config.toml
n_head = 2
vocab_size = 8192
qk_norm = false
bias = "none"
parallel_block = false
init_std_down = 0.0597
warmup_steps = 200
schedule = "wsd"
decay_shape = "linear"
batch_tokens = 131072
doc_mask = false
train_tokens = 574800000
dataset = "wikipedia_en"
MLP neurons of a small language model. Each row is named by its layer, matrix (gate and up: input weights) and neuron, and shows model dimensions 144-239. Each number is 500 + 40 x the weight over its row's rms, rounded and kept within 0 to 999. Numbers have three digits each. A neuron's up and down rows have the sign that makes its largest values positive.
A block is one neuron, or neurons of one layer that tend to fire together. After each block is what it responds to, as a language model described it from the Wikipedia text at the highest values.

L7.gate0:555505522549473484550529477493582440557512437495524517506449523527510501584551475496522530451512458479563505553526453437509496505520461483454582526495587502504565454465519497461478457450538566497545502481503553551473464484473533433443519514423512540459478468442462539526498509506507549464
L7.up0:467433486511454495546500497520470499467495506494526455541424533474472566542489493574452530457476486513468490514530530524518558484526425502424487507479497549496531483487486500476513556468489528426504509518535487470458495585538519498554508574388501472617493527563515496475541527503489495471
L7.gate65:534482436558497556507506468503459531471530523481482455524555547505550481531486470454558513585518490499494529479476561497481480510464546472473612485457492471529443491524494541494536487489595513523524459481554470452454510446545474435514552477584551447479462521558524487488469516489565520466
L7.up65:504540493487503549528485498466565499502498525527462586502552523484457461483459582539539419522556487523584481494466501531541501502553573559485541466531504436517506537502427465446465530500515537477517532431517495515441521461450615485553521543486488467464544472443516449484468503532460536535
L7.gate75:513474436495502558513533508521496510497481512510519453518478563540533492497500483508472385476495523506504452457514490478488485509516554467542546502543527495527508524505450406499521428493514551470485543454613434539414565538491497512559533518498467520512531520419548472523510541406457480484
L7.up75:452416547482497533517560517478474550551486538533482535474489518507432502539427502531526472497495527479565481450436496484506470488523566454486509540521429481426499526482438492482456455533432533500488444449533567488509463472531533540532545463504498470531550444474583497537535467444465532539
L7.gate76:548403437527583473558532499545472547499493610503526405484454474503536561489488558474527469478493484518549496498478489470515447467533537507466515559553427531489536556549482418524465497404538518526513484513550412533434548483481530480561502544526425431539448541532488521485483506502537519486
L7.up76:548528552427471549527445588524452481504529493515521479519468548488568486492502526533505468439523480474506528458559593510483483517488523532496509572554517537491560527471499491480466518490481511519424504451504569493516469490445515457449534522436468519515549479491438490543490483483509559475
L7.gate77:537496464578479393501478503509523534515499572549506507527479444606491531501436483423488510494500504543545543516482496491437453481457477544604540428496525548479520538531467521519537530505487486459446468495540474521448514534530547475500557503481501420561441567527421514522518491466550481475
L7.up77:512469525489465520425524525464514499483532468473497461477518483497456485465543537493503549537447508550524513584557516476496552465423424479503514518502495566478521554465486458495522487455520532463563537441524519510457471493411494492503533532510444444520463480535528492451508503576458518433
L7.gate139:511521458516511594507479515503498456498470521506452473529509478511458530560514485522515509505548444508444459529583508518477510530483483473482468491497466530500486516413440451520515523486499525480418541505522483534514580505439506481537602529503524503489501523520441445532506582547477515431
L7.up139:508513511467576521506507481554509614514503511570571524472466468548510545457512519583491532381526503453502533523491411507475504561484498470552544488567546448442435471511468557515478412538481535523514558417473530486507490541480465461509489542506534447534481493480476548507519546553552451514
L7.gate287:533502468560542474479504514586517416461497537510538528488476523559534499504536503509479480534496532445594539458517501462505492540525527500493586582505538538506527491525469406470538499366515480474485460470525522476451489513473507479553576463533569478541541521516578503461452547499526544478
L7.up287:477511556502536537503534532497499464497419500495475552604588524499553485513548453536462545461462537440472493469467474473452487505498517532473455543532527510477549462469575422516455499489425510547495550578507541551511534512535452487549511509510468465518489485547544496525540477578585575525
L7.gate429:530513470541462462509568504520505411529549612503509565421478470551559556573529482461489487476511512521518437529558577463507585532604537467504502531465487473506499548482535560503504577451520583445588510538517525511483448468485486570574553517581448505532521477461472434523484465443500540494
L7.up429:478562511474490495553510490556522521576518472521523414564495459567529485461571543496511482491491539536401528509394504504498497532506516426442469590524520514426540459472534554530488513494567540469495514485490491526460513519498513517531489541502553486501600538529474406433560458496494491517
Mid-word subword fragments. Short word-piece tokens in the middle of a longer word split into several pieces, such as fa-ci-litate, ign-ori-ng, ess-enti-ally, reconnai-ss-ance.

L7.gate121:559415528514543527520486467530533536508464490524523470511455451494522500486534428587454499546573470530522587461485515545462450557555408452466564497479466459519476513509514401476434546480491547512527501472483483493459449435467537432438502538495465455565436539454559521549487520570484488521
L7.up121:487456517595510475506465490499543471482431534540574471500518522487514530537565478479467405457397518494559498598491538476523511499522524572571531525479545504519426451541530491480504468469415524549484483538546490528431447528484508560526455442548479481491516536407474516501471525496466457484
L7.gate131:539481505523502440526439557498459490458451549482497427475473509583490539559539517511444512510484420496458476490501560538507513569426442474508429472515520487509567503509532515552471475528429478493480512531518475455525515454498512559498495542520491419506541484498546521508536526544495441508
L7.up131:518430510521533507557499483528517539529452470477507461459491457534539549552418451460467484462518490523473515552450524554522530577493505490525470453508476498473528491485461545503453446547458511488466553474513476499455461524435454536573524475491491509488452521510519485422483572474411445538
L7.gate235:475355447502485481509552513494530480561496603511510449426520539488504485494459536526511526539552483506468486527493498473502470514501437505508501614455471566541526486470529528539564552537543535506478597451445529492493538435509550490490465583597486563561531503450452513482447462477496433483
L7.up235:502477526496500554521502541567542496518502467550440521443526501518416496509408436576527495506540523505488504585551508463512499474494547502514456427512452483535475548499520518471532534519458488462521520555473561465543541522557530415544424550495512498529585545435438478521447495511498475492
L7.gate379:472428520513500531453497476475493616512519500521546443502507553508424484453530570522481440592561394533459481483501489476477540412529423476536457461538479452512499492483485568495533472528486505499467483499461434458464546506477461462404506513510486466493474511489464450547491450473525525491
L7.up379:447570518544524487443502557504525527544452498470498468542484528484480451519571575456498507485517454495468523482521550486484431484519450464538518450481459515461527586458511494505467469483508469473427435477451513544464553585540544523428478535453498504420507516454448525456412501462521565483
L7.gate381:527475490471528480390535500512491578569444442486505498409451477474452614551475462465481452561452512496490487514464542514521474553561509510493509478500496503506589528569453452463624566464530529416480471442449500543497521540545545474487460523498475564499524496466427480464529534413534519519
L7.up381:485516551532481544450465384494563587462488509602556395447479504482600498512485461468500493561509528551585511500452501509434518474531532447479473575534463498517453480430475501518423563429441458508541486456518481462492540561481478518409501576465525540434446512495487453480417531499506521563
L7.gate407:575513514511606578480587477499476474486544495517481500524563522498471465565477587544448455516470542499456492492579508452432444493419455546502530519481476575561552473454491469513515485450507506432445525496495541463531463489497527483506562546508485487507582528472515503522462493534546496453
L7.up407:540501527462500480556560491436521479475542537463542523564476468526403466446526464576495543466557450503509495534470512542479459495444513509488458520460530525527520508424493480509546546523429559431484546587479464517512448503459528610444462546494516559522550586408499499451512460444496483521
L7.gate444:524534488534444471553549495507469449568458433519580451463440477519505503527490485436522461553505472510519526500488555503548534488505477430506418481546480474522621451538476449507474467473460500508556462557576456501451499467552497534463501487487468498476533565499473380498501477531534471456
L7.up444:499510481490476453460583546462506512535539536513500476555405457475523518441486427441445525521505597596499479443511436512492425496591528495476496494512525468557534454509465495553522470381458470542535545459475487544465416451479597477418541507494546506476484578529475479453483480448480496515
L7.gate462:466533544484463483490471472506519576564481516459557471537528487484516540479499500481453479494455459465496527472422557556528479501493534482569558522492470450518541461438508463545456512551515486559488507562473486491437535409466468518476512469569464494589545577512500514556526490508538582483
L7.up462:485503525463548598504513485481573515559490450542445514491481489439471496503542573514495480495513570591540508483516427467496488515464522468494500502435469494533530504441562514474535522598471519503461467505512515453506502536492506520485568521515510486576534589459479552496517498575520428411
Modal "can" before verbs. Fires on a modal or infinitival word right before the main verb, mostly "can", also "to", "should", "is"; e.g. "it can be opened", "is to improve".

L6.gate125:514477508523526511461469430483516536441563547486573468537460469483548438506465562478557480486513552513481530465501430490502577454570509506471468386491572452555504506523534510462427500448514509441468489565550455538485384536528546455488517501450522507571497493463524526563539454376550519482
L6.up125:499467482575447467465489475532465470504522520471406505502514532477457503463503559478530501540457494518496398519622442548446508477519471512555485495494501472505489469540511447537545524498514487549461505478490510511535496512567483449545509461521486480507486533484543486419500530518498488493
L6.gate473:500449470488461422505520459503456491469484537461450416430470539484435447425520584518536479466500540480443536573523463505464511538476516509502516434505507497463431532580478473513530530498517528517443561539470516486501497484495499440578455515448517452515547489479543588556494464568502507523
L6.up473:476469482490532526532532530560488439495485499456441610481442465467497519510547536527524481528492514533470546494527481543507489495490497454482571411496500473470415511561525488491486515541525561515483465514534455498500505483538470460593494537539542440437531527447529484539556495506450489474
Person role nouns. Final tokens of nouns naming a person's role, job or title, often plural or word-final pieces, such as producer, critics, historian-s, governor, archbish-op.

L7.gate27:425487424529496496536499552540548534487578550480483475464492505474491447529547478541487536531523507535397456489537514506506547509561496561523525505526535493505470521410495478500464464368523522406509444479438419497544498508454482464536540466478502492463504491508466479519469493454570574494
L7.up27:430485536500530518549489524489555438474530561505490490440465487558469429431522465551531491507528529526445481480437577499511495539465468509560511471492472444441459513450477560512474454516509467518545546577444469410490503491464480531597479470492444482431546466533469526514534480517416481452
L7.gate44:414600479528526477498449503471556468466507501476450516507480531499535396515506466479468524464438456467550455508540542474484516513469550511468542522551584543489464465507492538465503504548557486510471447485543512540473500519448523564533470575450487564468598492511516508492467508514453463517
L7.up44:455534559510509497406517436477494544475411573440452520461485441560474405474512521468541540480471449447473505513534441516443490478505490416512460473570520499433470521537448521484569534468515471520506460490473508546515523482469520479522499447491501498513608463462503510563460464529483484478
L7.gate68:541494545521493416475529465512469495518434529527472518560561536496515427549531552512528572516493538517438522538499550500443489460518479458491604477520460518505511533455531496472537484459441532550471451475504451553509571538460554526553458471491568539472514550520574456509484492548480517450
L7.up68:470457471583506465472514495469528496514536514442501500440509492535528450481596547588553447425462522483526516531508523500502522485503456497495525462486428518524445552484502453604497441522458615482486494489498454559487587491468443469488500479532504554441466491590522472494505519505519538501
L7.gate80:407511459496484498483484512471442458477401477456505457464465429499573433524502454484480491511464484457566525540485503463484501585476529513478489425490489472490512503555460528471567422455503475432551484544500476491513591557525584484483494486506510516461560530522448514485503551498491430531
L7.up80:439449556479478390519539418501446518479523511538552529453522523470552508508477545533521566468480520472514488445503512482514613539458542521509488464577565470462510461505552476512513571437537511502501455491521495454489507551484468531425504480554529462513484490489495443569479504552488541496
L7.gate85:440521554489557483514508539488505501534527564426490512537513479508521548560528497522484552544457428461470432448461531415522496494568492439519495492567464534529503563416481526548499483600484429533479459467500454512540520520509476485549483498489543519483510513560547437432496535445469481473
L7.up85:467482496539471462474489428428487548484511506490453480472474447515370457473514480519529512561522499539498527511538474536528507481492525561499477461539534504479527505528492385577568573514470529521566519474457477532527508491600484449500571550515489496471468436514477507411542476484427511593
L7.gate148:488480500475512528549516514508534569515502449443548563515476516519555468522462464524483488501464409527460477458486587528459505466535525488443609445487492501472489473487440522476491439527457459523437504475481420497429485546442477503590486514476480477520588472454538503481499476446519514504
L7.up148:525504504478518470471489428541520508495507451479470531411487420555520497473508521488453479527545513568496546543466542498500479548419578550482458474478493589510480508519519471420517477518470451494519470460549466543428494561479554576411510503512479531500553446501515537466462539525470528515
L7.gate249:557590471589527491521502522559531468562428570486461459513549539454522503480494509512480509468475479536462506528540514484521450500534500497416536529589470533457527522457471537527510499521495570461429576416444506493547503400473497489487498517511496520549517540535489517572493563572532422474
L7.up249:565465522525531504481449535466494510542538495487498520539467433515535532525555519471516512455409507546476508501556478535534530469469475503565447455531431507499495465556492499497502485513535538463468498438476509469499477458409377583546462470516514468492554527464492524508483492541483481505
L7.gate459:422486548476407580462528407429504536444458460457500445481487552513566544594479475507457498499473450471508581490457454514488571517436494542471535487487533531461475519503525544473483513567493451502491465495548464425518504522528467471484500489512492500536525503515502493533434485575501562483
L7.up459:476464514501461529508540389478569580467447534515523546389493520540463513572442540526475503564482513443511520563483497414470517514435513515497429473518563501469514499479502548500515489564430499546492432419507503468487536490491493468473474486479495540472522493472519531497419461451485496524
Person name and role markers. The parenthesis right after a person's full name opening a biography (before "born…"), plus occupation or title nouns such as footballer, drummer, gymnast, duke.

L6.gate164:472541519462509503446446489452424509454572518476527450519428560471491467519441489467557544526504468475536546524469491523419498497468522544532471521486569467471464502502483493490523503523478503501516490528459476491509510464500599537518447521486572497487494537499423469549528487484481498490
L6.up164:499545524444524526495459548489486522514467526502496470445498443497497518483497542373527475508471474556517485485463449477508513566522476479513480452439535495523500522463546481568512591528456524497509431536480472452490522475576535479509496484477441529444543494531451511531590524484519513512
L6.gate280:515552553521487419433520469432568535462549565533525422510525481502474475520481485546527436512506563514517523546602522496410518511495525495485492506551524483545459536449463544544496581505490491544477489481493546448460555510497526501531532472594550509432502543492411460532470426502511564495
L6.up280:527540508447522431551558447590530501460512572516511443530431601519502559536508540539459522479455555501497495509454517471440534467530518437465548500469487473595476492579428518481535490508491507550510553555473516455480491504429571542552480516491510466519553498507503533513536501495459473533
Adjective-completing word pieces. Final piece of a split adjective, often before -ly or a noun, as in rap-id(ly), stri-ct(ly), condition-al, plus whole words like full, final.

L4.gate184:529482461533435556497429598496525456538482513537566444436499487542524503481508426521376515523516540643515471521474475526448534532453518503529536424483448566448452435476449561501549495484462473473424478562540453536519458479456564497533506526542494457546521517506492552490560501473551491502
L4.up184:488551514499567484494513452497522481567517506494527421451504440523537535497569556454517531510507461478492534471456574540520500474472481528463490579528492549555536486500501510523516457510427546511429485492504539498517460522577512515512505574472423529505509509496502514522472461541539452391
L4.gate195:382512484523487542532478439471524415502517528467516514435535486517544473548490493483546471537524513482503455490500455533473543470486458524490494476463535558478518502431503499459549452498510576562454580459507458477524497481491501486514458479527575476517581501502549507565509595531520526446
L4.up195:537405494558490567536445514500397455536497520550509497451498483465522481461549548508510537447486510481575541509488452473472522521415448509562543412437507457485431535471480524516512498498448530552488558437530524481537507476461490510552530445459471455567522576494591530476541493579531473501
L4.gate276:511481425514446519430447461532462531508481508530589507481513397554506468489619516494413511543470512501472509466524526467474501450444497454513503495508525500576506479451578519469457510515483483491509445522557496407434511465561493461502565536475545445491547496510541478478501591561565484457
L4.up276:509520537535469512506406487464470482509573509562472506514515455450538540507484506509527538452401463529475496452548567471478549482487487558487368441523554500430529408503518425529437520536497536528521479500480459474524447479449434503505475428507442451480438456444453559511535508525518491474
L4.gate427:496513562546521499422517528465535522531494474583535463493531439528449569514468477423434464516466497514433511478477460543517533537530460491500453504545508475522554444426512520519594350559499492515495607494486461505536460516477443484523539485504494485606517581569513514506492522496582510493
L4.up427:487487507571496581480523421419558526449501498472473472444595507528579498524522536415491495537514494465499485554516475533528481501428472528488603514496434528450468475468493447563481496471568481516525517580513411448490493515478440499483498502540525537533515509534510504543529517525606498458
Mid-word subword fragments. Short word-internal pieces that continue a split word after its opening chunk, such as exc-lu-sive, Exp-ans-e, reve-nu-es, pharma-ce-utical.

L6.gate95:487452557560498620506524508497479428480483586528521472499526443433522517507534480513495542590625599498547449470563562469440475483471498491521487477498444477475460537529429487514520482478481591491510502519484528548459544533487606480602509510509519561546489460477440514507522546477464527440
L6.up95:559488501537444500498484501542553505513433508528546466524532577547487545502545444457469482486406545487511493581494459485497468464506452550486542460454471567480544547535567484474554459546476504473438547570490537555493498481427451471512506485469507487513504481432464453559464473410576602473
L6.gate254:497521524498459514544463391550494543490529465527423494503519519499566477557501502469541493508554492484547546442509491510510519532524517496560498505501537532521546478491524458518541485506525536449549499536540494498577510498489505497575517491549578491494512530451454471562487468426573468429
L6.up254:481499478498483506557479478532479539548526542480556556539468562518491420487481499493527423482530495484428463549472595480460556511546478456455488426445544450570519557589562510481467525480539534454505514432460481531509470519496443465552431510469500471483544523454507469487528457434570525530
Mid-word syllable fragments. Short vowel-ending syllable pieces inside long words split into several tokens, such as accomm-oda-tion, frater-ni-ty, interpre-ta-tions.

L4.gate289:513522453480519510557541439503458452480586534422525509484528468464573491549545477435462469427455466449483469509538515471491533392472490523464476517565516463490548475564494531526491519471445527587482466485511527454469471526536431508503491455472457467428513516501486513558447526489569501554
L4.up289:474489437466474484500520458516505449419457498468563504433506541432497511538443479500593505469461497440465510526528487523518502522511469435485499466548484494505550514497452558451519441500432524611539496517490438541501464519513500558514592481485477443489521539491479409577534480503499447465
L4.gate305:515526515470502463460508515451524455462478485501525516510459490451429533589427571541467512377480592479511529606535544516498445522536510478489518506562471426467496452494502560563479494475511490526497538437497432543458488495556447478495577437485500475525526444504524471515605491516522515487
L4.up305:466538454453485422477477445450456505520505514480468474518491542439415433508432541508526505482491501450545558464497511501530491461502534556535570465484544434503526512530503515511468412498476555472488550510491503550528527515562495442459511483428515392493512519468485486453494526622540449507
L4.gate314:551479504536502507461581512510457478557522527447402555495502432459492479494486503499502529455482472517561503486508492471444471398536533512453538492458526424439548480563508431463528518501552501526541471515512535501452545516505522560465595569516422472486555505521434454440532463555554563511
L4.up314:500455502486465517532513482492525473503535534512482509511564501479542459473492522511514477528497505536555484454468482539514538507511519454512539484542523505476548509399510515537531510538520503510530488446556449501560511497382512579532469492501521432481535535492526538517545516560521525463
L4.gate356:541490429497511497492551499513469523574526507411561467511531462494495505475554561462551563456424513437492457511524430456464529501531529474471552515470520443414535520492473442490520547531517522548490496470494488491486523524499510518470511462530439482521585510523505464502484511577555437450
L4.up356:512555491544539547469438495479487465463527517488542545484564448521532490450516512476538453495490499466420504502501515507447529501524487576494520407527525470503528485488500401494465442563507518421520510531544558512506475536497455482538439482499490528502507456495528469515533505572541489525
Lead-name opening parenthesis. Opening parenthesis right after an article's title name in a Wikipedia lead, before a birth date or pronunciation, e.g. Brian Launders (born; Régades (/fr/; weaker scattered mid-word and function-word hits.

L6.gate103:456465394521509555540526484541458481509476521490508432473542487495588482521542513544463477456453512482539478458512481458483505529447525488439468481540499555545543539568523563555438481481565533506474495479444526514477502474490490514562536512449472480571559490515483416456472549482530521505
L6.up103:550466485519448553427527574545585528450463488433502562478484537439521435458466478525497506527501457549521555583443503508423517523490499520467487469454477480508507502455544494402457517516484522490542486502569466462443550528452455474492513422473431477554507496437561465524552473525446504518
L6.gate346:423532444477522511435487479518466513463510530531503562465513482462456498504480396446499462504462408485531516503521477472469474461498430409495566538572490501479521502477427461505494398434525536471538426586478519545498512463454465494463568518486511488516534507548472455560526549520540534543
L6.up346:542541496517462481493534516458493485501477463481508541469444437426572456524493443507482517523436526502526510515459514507448566513468496494499494437474502449539507498564485400457483502500603586465553418525515480498529560554468540491518484433511555524534529498511573442445466539488546415530
Verb-phrase openers after subjects. Modal verbs and infinitival "to" that begin a verb phrase after a subject or noun phrase, such as "first Belizean to play", "monarchy could prevent", "score would be".

L4.gate161:504479520455456522522482488461530457508499519497491374490439496507616536523441524487438507415524507501498462477496501495478509542500536510502524483423528499534482510500529463467498576549501493451418510426571543425457450433523587463533442507516430419490538516471430548484528527543531438464
L4.up161:456449567460494477499593507441544484571462522468484500526432531455529527489556576481436528487425473504438514439545482556483415492481490596469462522469464519483529444522541517461467489493478533480502470400533525504457446473487481516477522497478513443479489536483465542517543438591535506533
L4.gate272:487495530363491448481575503498487474498589588503456463534453531497491504554493553442517487518466456499436508481531499491474488473560626541481500506487474538523446467501532537515524534507477512486477514482555458520477494443452507492480528508565568480460510450503492483481434473501520548506
L4.up272:568454494504456492512479481566532492501499546528493490574479555454519502486512529468552536421508530532525584464516471478540465523470529496532590477476536486511480428474462469442511442480516428484502500522522528432485523520569529465477568507530543469500492497487429565473449423515560550413
L4.gate300:514536515419467602554491527525552470528472399508444502491466526539516428505554464473501454467496457537574492503504502464519410497487547445448498622437484492482475488535476477532503558504511559525458557500508511505496468561503506536542542475511515433513489441493536537528479466572412532525
L4.up300:462526532484518503540442552568554529508468456494475485523529483505559485530487548392522508579491493522473565501466511479513452448547479429501499530534512447481551451560531497501508482480520542484470496503468553534477548530517537480434510452490490576502521520489532475492527462424410492467
L4.gate478:537562574530489496438518499508473508475520548440488413494502485528459485441459521527469407495506503460479537539459458467446499523455519479421471503463495480506456539491440484517503514470535480488448491471524570482505524446441477458558501470550545488436567487460453531481499443600462499479
L4.up478:501551498442474508472561504391516568448550557502468428525512535501470530484501572464494538498537481487475522551573499489455508482526583500475560495576455507482450533513536464532453560461437522478461485459513559538456502507467511565465511475559470411521496439501478475458424580613536532498
Attributive modifier word endings. Final suffix pieces of adjectives or participles before a noun, often after a or the, e.g. typ-ical, undisclose-d, intrig-uing, or whole words like remaining.

L7.gate55:487451562460480496549555550555495561559534519442439466483504434516504449511578560531465434472495474560488450526515510462456487504537512447454537510497503552479524454544486564429490428479469530522435426534461451567475442551459436533527573458497463494545507566516500494499498496509435543497
L7.up55:560570491512459506448509543527487516485513515482469542470508568482477532503462565521480484566537455483500464475594521473469461489490507403447394470557511486556473459544500445533450429497528561515504502592463407508482585489463481487587510494512539478478587486542531467509490545548490534553
L7.gate138:559508528460471469471550481409473546512515548509492488504514478407531539564536551475530485450473545426533516553494523514472502445489527396471514527491501496467513530524426522506529551489526540460497520497426533488507564439416471422433487537514496521516503493518394475577498538521489508440
L7.up138:485539442528521493546461571470542453463509480479519486545490550479489563520540515424581429487508512494506461519471513453447542481537481516479572498502532524475446550529441489489474519544488444554497452451612549541476486472496473524529457521514550463457580537456435538520516434461501494505
L7.gate140:514462504471515567477527536465527542496475522474473421500491506457474474578439540536472491512433486550453452517544492421449505436475539477486577464510499502520453539600471530517518475527477581509562503572491478497417520508483456441481528576536521488503513489498492414529542573548487538466
L7.up140:528539554569512541515449545516505594568556506478495392441480488479413520478483554511539374438556475443452481481425501504489550488466450491474553448491479437470567554477445525533512463534573477481484546472485453474436492501514388519458482529467514590535483507579539468482519500549479484546
L7.gate238:547567490498494524533419473518538457481474500501473518528430542526485558518467573516492512487511469584481453557480514504468457522506423414477518538586538440409557477477475450421454524498483502472522488576534497494475485491458549487528527434468522460493514452529428517587526550557449524413
L7.up238:513443470528409535537492520504572483461574472523464463474543514518511526456465532560528489479534498478560547560547471427559486492539512559414480515516506450469490418455482545502526519513473456533522450557522541517431502508476479528499490452574427508506527495496452515486512545504547493428
L7.gate335:490451556470535488527478492481559508499497432546519501450400523440534416465498532494598501493508506545543487418483505468435417467517470566488524428471543499516454549505540479521541598518530483487512508466478472484521595429503506530497527551530521486551463601563515530572434530493501462546
L7.up335:515553468508512539450477528499411496480463466518494441463470476529572542519472497506550495520432438535484492541440497528472448531542473500473518505551506459498487475560531464479481526452504471552441485511557432472522505484513441481541506522545472462516479529568492528548484543522546527484
L7.gate390:519478521520459520509466573517519461480557492503486488481498499477475455515474572518494546535512466508505479515509511466453438447469544490499530449544460466485425460492529483520481421552585582445523454566510442508580434485495434600550516441526467461480555437501509486522453535558426490510
L7.up390:550515538488494541456520488470445518508566399511475462535524535509493485562429578472543493569494529491505471455476494466525580480450518478505435506571519460455493457555542586504495483481501542476529471525493431510561536507403491509431565571572520495491487415491484459454528487586481492569
L7.gate441:437451540581482462504471473449559506457507432566554486530395549489550456552469509558493455500464526498474441505568456490465457482457473533480538571489496471481476455505498472485423479504547534504539521496515513524506536545402448520553503491414504505501476462492429456479484482477494519456
L7.up441:506513537511446524415501465476495534452477590493540450507493517464508510428521552525487523534502556481515559541490530495480468452475476538498516553491473487543582531481506479459506539561538475574431490510482564478520529441441456535479525505449490513493484479468492480491544393494518476532
L7.gate493:518538533454559500463490487493473443473532531467500493569442492495510438525416575531485441465513507507473524514559573479514439553428505445518450433504537493552509485501445501485542507451514538511559510521504535513456472531461400475521538391468557473517583577503505528480455515494476531506
L7.up493:507502532364484524560536539534446550451508503506558476525445426516433487501513590572506561487409527495384449461540593401532473509466543497571453469515473507520549482440506473519502515418489487486434542489539496460531575505475490457528553582492550479487554511573524456495481520531486455456
Adjective completion tokens. Final pieces of descriptive adjectives, often split mid-word after a or very (unea-sy, intelli-gent, ri-ch), plus ranking numbers and killed.